{
  "head_dim": 64,
  "init": "normal",
  "init_std_o": 0.0,
  "init_std_up": 0.0228,
  "init_std_down": 0.0,
  "lr": 0.0111,
  "decay_fraction": 1.0,
  "dataset": "wikipedia_en"
}
MLP neurons of a small language model. Each row is named by its layer, matrix (down: output weights) and neuron, and shows model dimensions 224-351. Each number is 500 + 50 x the weight over its row's rms, rounded and kept within 0 to 999. Numbers have three digits each. A neuron's up and down rows have the sign that makes its largest values positive.
Before each neuron's rows, "fires before" lists the tokens most often just after its 100 highest values on Wikipedia text that the model never trained on.

fires before: "==", ", ", "and ", "life ", "; "
L9.down798:631476580454441504476494510449589468417554499593525473426533559543558510477527520522594586527454572551515533513551445426413452477567465503409504477463635552547472561566546480449512491525540551455452474469546486482601491480420559604544538494584495435575379525541450464437521527470486516595547506591488473484616453556465488445611498511490626510566426524558546589553468494481506484476479

fires before: ", ", "-", ". ", "'", "; "
L2.down1118:515574531467485569487606545479459490418482502561516436439515463536552505491489522540603436585484423526493532447587481431556484499504512599548417433540553542442448531438475402551453471487578464531485528543489522536451425457423463515535469449486555545496521500594417495453531450408470514544553498536547558451431521472454510479572578468456496395477520531479548497545507520589468571401456

fires before: "-"
L13.down399:544453526553487456516495439502493363551475576481523456450577473463470493536525453450447465582509452406475522476457528477549501463420486393455432502542488491521470433507455535531470586447537395505511470539439422460480435509531497475458447493551480502491480489558533580427505510508498557574545448430571481457501384500535504412542499403567543471459426469508465505486466472468529481482485

fires before: "| ", "\n\n", "\n", "The ", "In "
L9.down345:571527503439530460401318476470399408553590455587500476484517549531635490498494559460458523540393507521523557475541528441466428430508491530455436509558419571561464476548564533487517481507403417447516424476504418488521449434468517500538477469439572486521516530558438446484585445408472427530505436467571458488474491567402538502491489544419532539461524540570556503494490500491551475536618

fires before: "- ", ": ", "| ", "|", "Ro", "Al"
L5.down208:578440463524425523567392528478458488563498571495543422540579511573426452365444416458508471543534489465482455420599545522455511424502525401453453413602473496516468586544535452524538438552576461503523505464527509526446499524523467581430518487486390517474436460473548498476473406499514456473515465474476529481468473410407536480501480407491521492502477466421483544422357425556491500509473

fires before: "s ", "of ", "is "
L13.down224:494477607510500453507492563457451461511563520518462443489451640570493534412532531529445546408474508519523537479508505478503520435593548504457523486506489469516526532539492468517481497460490500572465457486464457456531580465467561463580460451419517536537528494529457562515463493456472512516491519494475500374436448570415605582550476520428588478486494572517442547576509575546460354709501

fires before: "the ", "21"
L2.down44:470478476462517534595537494477531590534559478523480508530541522495494545476508483501552498467492519548474484454554459466476505479453523487488429558504460424492542541548448523484616493569508519407492500505552506449431494525464482536525435560507514470526491511515615568456527542542459529448563510460583524485445471536639500484543429470541527492549430561580434487500523502509480452477508

fires before: "\n", "e ", "ec", "air", "/ "
L2.down213:455478539542500487462585406507539515478555521508450517492475589484414423489536553467482520528402467559569556517533456495386572619380514497516546568526608586495476634481493507441565542556493515473466556586490447522611511573573469560525462495535602517555558578589549499444493499476523383510507487487516547564428557516534520480525480449464402553493517496571497516497484512392467454581517

fires before: "\n", "\n\n"
L9.down376:471565546401487455441339515580522510434439518455463488432434445532488504509439528472559551462476448444511514477500430490519506590493494476523500462459512493492412529497538542509440501526505485580526536513475517460435544539401445520538495526368431544519545479510543548420511484546422509484482494414468472529464427381526467466501540467511490490452452519558495570499500502411539503527409

fires before: "the ", "his ", "this "
L9.down820:381526473515498507611450534563509409469538492474445498530510453502485528523520412487389512478456495505477454520520481472458466474500502531448451549476490536467319568480349497391500549543513537401463512484441444501527469460510586545506531571452541568501555520531515502418528507523484412480585423506549441544486536459632410476527363470536491477495438543458478559428488463600467531427503

fires before: ", ", ". ", "\n", "' ", ".", "=="
L5.down1102:447615517450559487537501582494431460482494463556550555477514454573546467402502571483511511526568536502529424631490516625505431283530570472542509507493524515646569553450439500471469514626629549449529496498469486612521488412464516486573464381544517459488477570496540436435511505404395504459545444505474480517429551452497575433449442506524599452448514554583473447535488477494528443597470

fires before: "s ", "\n\n", "\n", "ony ", "t "
L5.down1144:505513478447562446422487472480531532462472539548519523420482500454516445471542526492500508533474471418476393517557504411518546438456456486613510530432527473501484525482623489497560476509491489439490568491541485466503469521478373512592528446486495485512496455529443522478497525554461485425495471441429455480517555547518528388568506443503469450548412614588495522543544476477430432458500

fires before: "\n", "\n\n"
L9.down945:432492527451551447527303509524494502464479462474491458522524455503434538483494457439477551498458529531536451492517523422526533529483500527446562493552485495512396537499548498485521557579542486505534495524491527495521502591459466515527467443456501492488472445552463515440527483435460508538507531514541420512518459473476429577425506531450491565538490514489528529546515473531495540532457

fires before: ": ", ", ", ". ", "."
L5.down127:505356412508428515437389524443471551489430549467545528505534505420505465472540451553506507556398553564476516464507491543492409362548505397467435505566523519505466464553619564549563416513524461489459429512441508505535565496518530589510389482566470552548550667532575544453568495470416544488439451487397539564416547449476584448456472463502521552481511530513459548495508533468457506475473

fires before: "a ", "the ", "one ", "an "
L2.down245:464437590507451462448454451504520491453433426504501506484525467456525585467467463539475521550397442456505497536493562473506541595471504459370514479472530507543503565512569461476492533515508461432538564550446454551486547504396578488458645470513426537506527535521490531495584546572605489522488449485564502542561491511588581551534570518505495490479552498540444567493561538524453493490450

fires before: ", ", ". ", ".", ") ", "C"
L10.down1035:417556511518537513452629465591593462517472425520535549513452483492556560592495550469572505531471409539482568435520433434453447455436580576503524424426489567536489547499529494556539463513539360522499473514514571419500424493496446458504414511493522401528414513582523510477478502450472607525528415492452525545471554468455568463451525509545457558421463508454455544485550557526532512444465

fires before: ", ", ". ", ".", "to ", "es", "a "
L2.down896:486471526561590428457555518385613476476544484425506535423595515492466348489565434504626508565405544479552521458462482646518546510518549490516516446513439478549537520472531375491536413348520510514524496460452415455466488506566566447459498545474506554436476490482490561470439513474460506542447455492526491492521505504548464442475386471474468441519529519545497513549512455568506474511552

fires before: "| ", "|---|---|---|---", "|", "|---|---|---|---|---|---|"
L7.down663:544454476469484542442478540593361484517460492536509508572572491426535505441515342517457521455497534525510549523528548537447443489580578489565525536581395450386511508544467398486551515469403423571479509511494481533515529548484444496520584483534458488425439479464615400597530566537579481507497475566487588549474505576543459453443526458539492459468460471589441502452508505445443456513514

fires before: "(", "| ", "in "
L10.down790:506430540445522486509513572467434540538468568492547442492575510495437416537531503511694640498425538507600458512505465419454598472463484549497441555431493511512434445458479586544475513495483465403523557491412532434443431602474419457454463486383462450429557469468575473544405484460519437555558548434522481473529485599489511526500483560460529454607483489520499583457539495465518508471560

fires before: "| ", "("
L5.down436:518528557593476537470543554613483515469546394473553405503541510428506382446518474499515488439505602481542551524517472414488518447471444587525488463468528483447511429484459442535420567486397501490540456482516498526463520459427482491613542533533428490453496486537483510437524535537469464599487528593481452553497546449484591503576431571547556632495553615474505408516504383431558571459477

fires before: "of ", "==", "-"
L10.down747:550514461477396486535436520465510470475584490559531572438412437565542459549538411521596520458436496410575510533558442545445472483536494523501472583418535447407481547338464464542468468506525556381514502615561471410536490455490568535468512554518463486444488512565517501575499563578515421562571516557583508336399466489450488456403513526532531477470463462470476523448470459470486437540548

fires before: ", ", "\n", ". ", "'", "===", ": "
L10.down867:582518487516564401511464575433479481500534553581491480442452524405526484580477433570574506523517513522445495462458467621465554536561478538530487443534477476473507487492562476509481597539428512534502496492462525426539384432520526560409489475564534468549486410521497471497467500322385565503571421487482470485451513535502562530393523501421608373558485550477517546497532439482517477550466

fires before: "-", "y", "ached ", "of ", ".", ", "
L5.down54:498558465413444502512493501542472478544558489610499434580466428469551514556540554477480472420565518554403488489565488470527603485475516574459481557525534520374439562418489463461517597403431503468505447556494472484487475480507474482496512518564517534453459517463546444580516525601553402508525463534516470467532459515492429502498482487634525535422483530425432393558595635525429514431471

fires before: "\n", "\n\n"
L9.down1074:439456562538438541477469503498516476476434520509594546425515502478428485509463589470596473509554454443471423611591469404481501561475501553513511517482514449457495524420545466608482591471434496485478416430558527493544506583559510531477556565465551500510439501531490495470557441498474434509494520543540452537483477489522508500544459501535559483546483437470566453507469578438464471500540

fires before: "\n\n", " "
L10.down740:516465486381493589408420526538514457562499480605529494493510466431538505559379446460527541427537484483525453454562487436461540564499399586433567616486527520560525463512531540488555474493577478620553460442460463464511570511465358543541470480539480528519528474543430548529578579474416455440485462467536500545494456437561530531527495486576493532485427514478571523462480468531472411547441

fires before: "| ", "(", "on ", "and ", "|", "zone"
L2.down995:552459495488491433510530512515530548501481451528453567488527513557434506461520505492530473463480430473506578551545402511524558447469503373503586588461483432600508505534489527531497507449492548497571416593494457503500403417514370481572584457557554443424469511435453476494583538516624465414478574452510448470517482423549412549458488512536632428466501528542513517456502451595567579445542

fires before: ", ", ". ", ".", "; ", "al ", "'"
L9.down399:469460456568531521488453481506454497555601469502531613589452528435457397432460638447512510559459605502590491488558441470534554535485566475418540476480439547487533474559531507541432606570550511500527455467556460451406540437531527492513474515484492447587472511513438431558581527504519443484514486497515412593465488420603488447566446617535522609487538428559517516432542557558397495431493

fires before: "| ", "|", "were ", "D "
L2.down886:477555517481560558484475521554451471409465456519449522595503536469427448527503421472496564600540537440459510425507422445520517526510458480522496517437505517530536618533546459461503540502562402498582503501480481540556565512432404487523439463473430535491454538447501582581459363541416389555485509508516576446511485500496512458551500620471402509437485453483414461522420475517555596534504

fires before: "| ", "\n", "\n\n"
L9.down961:574480574487591416528445507354471450485486516444482489503514441499360551454534522484466516495488513443553347508499508610564454496547549450490517440436590542485517524551463477506601471489500556434487464546511528586505560510482487597506453517533542459571516546540375511478473475428518498479534541523487433449582489501455454458471552479495479496481466416564602451591516454473432538536539

fires before: "of ", "to ", "for ", "==", "in "
L13.down930:526466502538470442435510446604519422475568510485522550593522574478523543474498458496512442505581501447532459417486535572520524409534478534507502436577504426505479456535427443486470510463390485515452461492457597478584582527504567552565437507527499462544468437546505494572425428451560457551447467496526514544594454415487488664481544522556515523500508463514472500590505503502469511485435

fires before: "\n", "\n\n"
L9.down850:461438526507521454539365453448545476502476504437509522421413518512468494498468443479566521445467420456415462546546453451512438467424458530462478492506555464525483483486503481536544521508516489499511476550471548523528574459520490473530459507558490532504527539555466467529453529496494496459457467539468476485403465412458450509522474437502446537521526455520524535459454503464517478457500

fires before: "the ", "a ", "his "
L2.down210:506485473435534537431516527442444466503473433518542598543552493528549557501517440469473507418430424522519546506381484523603554564447486468527477499552504490328639539538544455488495574511478440551514571446513443495475474505533514399519561563527493550553528483569433482376525437555530413465528458481523487541567491586525528555495553523449390578469548581638490462584517532603490476478517

fires before: "\n", "==", "\n\n", ", "
L7.down1137:461557383503495497424520501580458419540441460523596499453490499556505494422563494455495567477504508609520565456486553441520460454504480597455489602599545568526542516481503542593563437562513413445468469527562550544363496505474488520498505430442552521482531620508503498529569460460501564466389408531452484480499542482565511565423444538521539487456488483512375469500442530467514391497571

fires before: "\n", "is ", "were ", "was ", "are "
L2.down484:528420405557598500490493545397449485450532584510494602418469544475522540464544470575483419419517452469471554481545440496490559568483400533503527591548421504485408496466533494454492537485475512537426524546467490485529530556561539546532465539501469502487464526494474496448393426425534500552475508545516508456446488473480474580474550470440508493530568551536438527599539463508500511546456

fires before: "==", "\n", ", ", "|", "\n\n"
L7.down24:501445440469510537435574518560471424424439519518493545498423520437495509433440583429496537556402505566566540446523486528417430498425475574474480474484515513430499596400452519524489451527492585541509466441488473469473552470557544497553480478461409586554477541390500455498508456426468493521525487522502494539478504505528548493585562442423486588493431567561588565496482497563503488499437

fires before: "\n", "\n\n", ", "
L9.down163:546546446332573516478469498541472425495589433538482473510457527487501462505472456486562492515464525562460405548545509489360426596455475539473467465435474539462540560522472462501477530559496477428504561491606532563449446492601585554462440506517555498486463548658445516544494410473498449542465428492541483584431603524536505430501580477559416464484494495592515549400465507454468460525509

fires before: "| ", "|"
L7.down777:510504489465531555495504510515493504512510480581474560473531517450529468335569504494537558478495409554531413464531435459519588334493450472563414481563616481485460510528379549470516537495507484507507536478482630397539524442540394514441516482547549502556488481518441554526502463499607446520460494495494459418401472480402525510469502469519472592481469459464467397509526466529547461464526

fires before: ": ", "\n\n", "\n", "N ", "E", "=="
L7.down1024:434488466586527423517503489434589484405547395499552475417451436461504462434463564405560398561473508518519448516510499505523486523530520573543554542527524477589511519538513448647458538524429576455524526496499507487520414538568492472566528432444527536465492539527447446512541533518512407593412533476433553441499505503477484465569504551482412544563569496479445562613455508470484546471597

fires before: "in ", "to ", "on ", "by ", "for "
L13.down1177:503432542444543599494555503557386475399472450474488421450454608500522491536496517498489562546613555462486487441487442560519499476411546558491474423495566563541546463544453528480546481488505517541469451487441484487576439554540471533539548445545420465545549470525647534562533461483442490587447563528394510372444406484481568467509506553412563512460542463450407475471507498482538468514532

fires before: "\n", "\n\n"
L9.down320:546578548496517485436354522496456426485470537537555466533468470499464453608534551412622424540562471533566645513500433488512501456533489472470450457469461554522476576551564528450393489546508541561488553632553466438524492521445521562541551540465439467532483503410493450501509472504479523581471496494478454420499404491468516534556494503523509542585466512515502452551503492428503416536504

fires before: ". ", ", ", ": ", "."
L2.down64:586469425574450492465556533549443476516499543539578617552434461371507574547496486544480450642440440534482605472488446389464447478510492503554504559500493506542569473562596533500520461552472335453430528500519502579577539552512375517488491466508435547489481466451572491470476440589463450538519514413471522496484615500544543357502545579488577589478470499471613496528551512465522514492483

fires before: ", ", ". ", ".", "==", "\n\n"
L9.down1072:508450447445448434413556549515441546435520494524500525448473605489508562545475604605565499501528474445501443535404488539582490536534566562473492498466424550538447462580359525544556528456413504518422449513589490589562604602488519611550525443464561500548477529553475505524537461470472431594551542572504491500491581485637513568486487522538481585510428515444481454530474526510492508473472

fires before: ", ", "-", ". ", ".", ": "
L7.down322:435470445586532485474491546469503456516486461454518542553470512353511494454491520554509556531507525518529460494396504509414513496430477436424510470390496392457522450549494517487503608591451546511486552599489518505529613529464565571558483515585526428541467537452539531520463528370543557443578538478558591513457462547485481503510574512486486425529455536495501567465429475507521497554458

fires before: "- ", "| ", "than "
L7.down164:524472510379523585509471513460545515554594510526561585475556464469518528357494481439527493491538548493498397440477514565546498434487480421482430517515556518540571534529471419418502593494558496492475638527582469545520509529515548557497431452571461432483436496483566568528576498510480545449564508486538432465467477564607557510465527482587550544505405502518595434593434433486469511459404

fires before: ". ", ", ", ".", "ding "
L7.down9:461425419513602471510492472520546484570445496426464406539479512492452421472452461562484441480432503473491427523539520504451480595535413532512465472424530494467490433455474436466498358575594498444475440530460506481515520512427437570482471462529486456422544467500527478514520508497557471437513489539483487540540448398549559554566503557541499531510467479460447520504545505460432400509512

fires before: "\n", "\n\n"
L5.down199:513456477490492444367444487571491521515470551516497481498442431449462436475535589524435471547484480517438471363491506549469568446467478511521495478595440485520507506418558504601525416486455454581446496583444534476502538479475488552475563481559432430454365515474489588459584403484532470479561476438535560434554572514511536457513476425571574535539507570627535391469478542492470519454399

fires before: "\n", "\n\n", ": "
L5.down256:433391494583568494465418429401534560504476532483507548495401516530455519395512454546519470505452494468518613512434507488462444493462587545547468523516515587568492513464540496542537444435596568517493468506435507464516549471503403538487425479429578548456496498474483479581510539492597448551483515538533512536502459525507551507580515548559477501456558566581454507469381520494417365448412

fires before: ", ", ". ", "\n", ".", ": "
L5.down1164:497454478527531332455528522465521552451504529557529530502411559465485475553575482504525536566534594491523534518511522642514530486420558570516578533531566506580512468491427481509503519547595500519462415563535483509509508505527549526460499547487466532549429466507596470503469443408519462456461485538509355497360625506543563440514451542429503540490444523485611469493484429508489545380517

fires before: ", ", ". ", "s", ".", "===", "with "
L2.down615:529576533460580466495467555469594524432455469325435503562396512537520426532495528525508501421587494483501454505426460526436480546505442531508429524529394550529503468517532531498475536574528509445579444493546492569551539486470469511458490486531532563590456443473558560516514596507547426520468542511538462557475534478498582488489529570440436505519482458515471497509466517460451385526498

fires before: "| "
L13.down726:508441475525583557497606488497512512463458516371485513507603448489526550534488483549519561504524473473465460472607417514560465452494489575552505566552487477487502473418513498591521491537516525547568512525456530519430546639519518503479507535549546521515418528418535551412473534430482480457436517421518502476521552540567491476406585513450496483493554591417395511568462468577420431489564

fires before: "- ", "s ", "| "
L7.down1023:623520487480531517425435538423489483543492508518500569476484498527520491489525533528421519496449483622438408451438522497432516470528436445497438510501361430521516461445536517397441494506464493535566486429438496463545580496488481465555476462543450470517559483462518482489511525483463461485502562419488500491475562582387539418473447562591489488491506457450462484429436517601486440560469

fires before: ", ", ". ", "."
L7.down1123:517469557422500444454490559504378517448442517469427507563437522503485512448565485563629524541530460518460439509493508454504566552425450538433523495487494470445591523542383524484495526521459424482435481539475483530495513540409462563552523402538454577516489462553586504402493455475545420463553568512524512575448548422536582487453577535418546538441462524596482489600456410528497430477438

fires before: ", ", ". ", ".", "; ", "'"
L7.down409:539494551445534523535555514547462505473515504545500556441470471559416466540498556492495474535466563551574552530481494518471507460633458523514428482509541571521528481507467478514492406464552459507486506520418538527601488527509526550479470420535464547532454549515487555426585467594402495457448503505486464413530457550524545401617467461473586539504464541469568480585560437439488493512467

fires before: ", ", ". ", ".", ": ", "y "
L2.down1049:581555460461548525519427533522455649539497483424454490488535510484504511454480536473506550497514499444454433456485501465524556512433474404505433557552567410452550501555464475438458514538479529529418485533466433480502487480511610594537454502494523463530418421574636594376429506545515398470552485443504529434527483476536579506561529488405497487533442557478470575478461509554440473544463

fires before: "s ", "\n        ", "\n"
L2.down138:446417414476521517490516522471435551491419530512425527437475475455521513491504550575482430555571525576500426447539489464514572491576482452534458584534402442522502407562538560555572434588519467472399505486486430420526533486501429496503549541538489512553526497614601582469525514488436600422612532435545538472487554563491522508496542519565583515473512539501467435431508495561434513539404

fires before: ", ", ". ", ".", "\n"
L2.down189:580473461505420533493422584537578473521563471491440539485538509500497522486464483524506478579423451494498596522492471461472514540461505502486559570447435496551638492576522511551511468521472493414446521443486476575456485431508516512486438503496522432596512502553502440506416466457497542572499413553581536529529535520491405458511569519520552457551460481501473571525605514536545559513432

fires before: "of ", "to ", "by ", "("
L7.down808:480575421460566448499561493500410478475451500554500481473450512474442489551469501540520418468543534540417467440518546532441477469424510485578454429519435520529423528485457538457436447488478435525476473517515462499473484535487492513509477588514629472530561567506477406595438424522517506501485569576502471377444415509424429519396489561496495586460508485477500491553463364537483500530476

fires before: "of ", "| ", "|"
L5.down184:519450532409566542482393512505479404488482485577504476515545488455469501518502502502549529398561496505499459476440543411494491520493580599590383507477479438518516535463510555525461504527485525514427371503459511534520533445547454486590513524539516421410381460492434481638451466574566545495482413546462467473572556593597535554555488527449463496546397535453480493555440535438539498562520

fires before: "to ", "of ", ", "
L7.down337:576496576485461511456485473567486508561519534544448529555542588533514544522478468563500455553550449487498507452486516403500404487546487496422482426435398431485448445575492553511522581561534477506531506537453623508515518547477523505509486466497500544512489447436505519543429419560496562452466514571538486479543521541471512592507460370522397529480510512515524583487454498495475580425542

fires before: "| ", "- ", "|---|---|---|---|"
L7.down927:510448523544428568564518573573574465491436545460591414483530496515492516571542494458557593501426488549500478456494424605528537516571564444510494471527422458511470467480460561530562449506459471473488542581507540558431428489504536471437469507548590377472527583476508502579558471602559544457460503488482471438547505509387491468391608569518470559600542631533507459501535495506485463533469

fires before: "| ", "|---|---|---|---|", "|---|---|---|---|---|", "|---|---|---|", "ar"
L7.down131:478452460445467572546565524499508545524492463492506554448436535493522559444468563483476561489485493502541423460473517526555506504505507493519494536522453606557546432477456611404556516532503480527458409536550539495522490574482508567494524519650475529596585478416452480461580510453512433448544481518591491496558501420500534515595509539496542494491589560542456449603516435440549494476509

fires before: ", ", ". ", ".", ": "
L2.down681:512463531465462480587511493397497496433547434452421487535537522369433479520590551507469539488498523452546455536549559501425483528470544612478510461513536592559571496505515423450460586541488550465563475507497429487497489505401418483466492500523500531534594493481535491515532484497461433538558463528494481524494454474485510558517499518439572542567516539547426589429423525534498516446488

fires before: "\n", "\n\n", ".", "\" ", ")"
L2.down737:524431416474501533515476511587357536533458461495588516442419524522439556535468449535568512410494584528469470406440514508558454471475418553448553536527496495453432573453575456577540493477533490486525352468468485471547492404503520550465450499511417517603428500455563449558501470487501430591477547497575492518587476547522540546554443575549548422570550496558553542402443509465504517445472

fires before: ".", "-", "+", "\n", "0", "–"
L13.down131:474502500462436525512504472502377509512444519504411485520503456457494537536493491478450494478485462466463511543537511459499489457452569498535442428564458553457476499458519630470443568605446525460436524530523422466477517374528414495493523451466425462586471403526562584543501642547542497506493526490542567425502447561470547540539584503506490496440520601508515534410459452501414525434538

fires before: "| ", ": ", "|", "medal ", "votes "
L5.down585:480483486426475501573434498421508513581492474464452541532525524423507473383433454489524490489493477521466575541486481485490481525559538498460579508524544417430544479514534456516493476491450584552497446463471508447518491446475571434556543509616457479475461513527493506575549553503496450452499547524515452531485386492585431526546444496419445461514538497530516417468435500510463583523570

fires before: "\n", "\n\n", "| ", "|"
L2.down1157:469515430533594550419409521521455475474548515612515493429523496490518579502465427528477536474474428508478500506358502463496491500464465547443602591473526516465482387565490400537506399508530564504453556495583475414516559459548420537457454444525567486466465536532523503488534449566436459546437451500366493423511444462531515604570521472552447569465452495490514473415485468470574421409564

fires before: "of ", "| ", ": "
L9.down833:528485575507520492567600568488532460633355565465384499473425506552513461616582509559572553424527520551513488519429488473543513547446498395480508430500477435453473425540505567510547457439551452468458456423526588515485454487577560537512466502452552506547462450548566524543500519508498558480551525400551481514460419482526539518424444459525468491471583537525447468518487426478470519461473

fires before: "| "
L9.down1176:577528464444405551473519551478548503500536497546534467509483501526519521434506496551549574467483576455498476500519427504513597458493526562509498468504575526503593474446461563588435579523395548469471475482612570484549478527474418365556495515507407504484534446546590557538471600473461485511493510537509530418576490508471444527536455496507595528571426530459397533472556443460516473536640

fires before: "|", "| "
L7.down633:468446503496471532446466581561566481544488575477483486481448491551493452448608460500579479466550412531460497523585443531555443507667419473473493460587473421507450460446419521424531511482538476622499476555464565595512592484471503530449544409476423523509535591331478514452605530488604548455489466545559569468480557426541488444403588568484480521419507519426486524533470537498380488476520

fires before: "| ", ": ", "the ", "F"
L7.down561:519562384451473542603525584542474504496478525475422528463524562540531454527527512467499431417520600498466497494469479510508506481385565568512451498495530435482530455450512456526537449437515523472359496451457480471507505462540498541495477463547600533501481499570626553485580594453425576575475429558577513526486454448449516481529433437539497604454537538498568637505492488466531440409515

fires before: "| ", ", ", ".", "|"
L9.down912:430511483459559547483500620495444512427447537447514537513496597483536495534603471610495486426380509522512437413453572453515435637558526488501480520498570411563546465453484446483536444425543441473458476491413557538530535560492573508542538435591525485595587510509507547425487511401531415560506488425570533511472477422480469520560537525474483537521480476480516574527525553360491470567484

fires before: "to ", "for ", "of ", "was ", "0 ", "from "
L10.down774:406540574514440446464475519595407457485563532447519519482413432574404497612491485470464441538454416519497474498479537509414472457445525536481490430522472465544539488466440555464535499489456512392517491444420496578474551559491486590452475415428560523511447564558502501562475479497501475515512552546583519498436494558494554586517521543523473517553570487406397583582490534494531528573531

fires before: "s ", "m "
L5.down249:454488420435414453549544530424613504513470499564534590607508503470490411472591569473544529537550568456542513533489538509544607526518511516467572563530465435575420430424523524470506581507529427435431624566497499487441558512474443462469469445504397444535515487489476457495557554451428565426537437494548390563523463515467487463528575436453509422541476597522484471410582543569451361495493

fires before: "the ", "a ", ": ", "Game "
L7.down477:536525539519568483503436602568461489474466510450517448548485508391504473548552546498473507421618556496537487506380534496508498514440476470530593468459486489489595560434473522510582549481474447589479565481509538564517546449582465547517519524549536477457504594604482604512435519539561463501425314506502536462507502532449575579476437458385462544486521509501525445459543424565462514470537

fires before: "| ", "|", "of ", "et"
L5.down452:481407563508517537464422517455443428442467466531453556499484537539447465444482478479490498510549550424516491417522473474481504539464443528530385384522562492486535543461550480533403517429556398508488511353513577568509454554458603538576543488535423550501505470437538466543566496511515479522483445478573568425574479478490563584511512455448469521467487564540389558494433375541518524575543

fires before: "| ", "- ", "|---|---|---|---|---|---|"
L2.down321:443421403470492542486468522449497538526513519389474610553544503552517487478459515468521421501608504538454515429543511475490493449479531472603518504435525514459548536489568560505571443466467519510516463559583464500535567472439491489528437514520484498497532547458512650462486470519481482508567564492627419440436462528489466473506494446517517473466504511548536469546482493441487425455502

fires before: "\n", "\n\n", "- "
L9.down981:516508477525455579477442467487467490542446518533502493483472483563453511512611473423521536570472496453458553490457533456503492561542576445456473519573504565474511486492372527544468432517578544464412462616524572543477484590493505483531502510461479535454518540494590530540490501472559452446500517624560525593443496473473508541523505548472470401555523574428489411540475522526421481405525

fires before: "\n"
L13.down936:453478442483535500378557509531496499484549526489574541504520510497563445438533464508461466505484521522544535502559531511529537528451539568508559537503543502590365507533535454458536529456494543563463502524448428428546556589507427505593485528456501505574520504502597499505473537434454463602425480467501509534425495438602504569457422592475503523400595536547477474577463438420463553488440

fires before: "\n", "\n\n", "| "
L9.down982:493459425476497479551462438471618549504560479491517492482503424498463478473451528439479396507562423544509429608534524485485517433561504455517521458479551495502501478448519500521537591527484433520502503575509529513531518494510474459543515515476484487461493451558551460448570477489501435449504515513543504531581450477542549547419437524477486502555491451526548498520518509412470470455548

fires before: "\n", "\n\n"
L9.down738:514442475464541532477427549477442511537480487499529542514535491472531514488510486467458510423476551425493533498532445532514420496444528440422464548469459536418463423467486487537487508496465466515496477528412536494494526506461463482477458552473517425484512477490458470502513445444516422501492434518520564540625452547526419511545451475513497518473521527546471564480466506530498500592488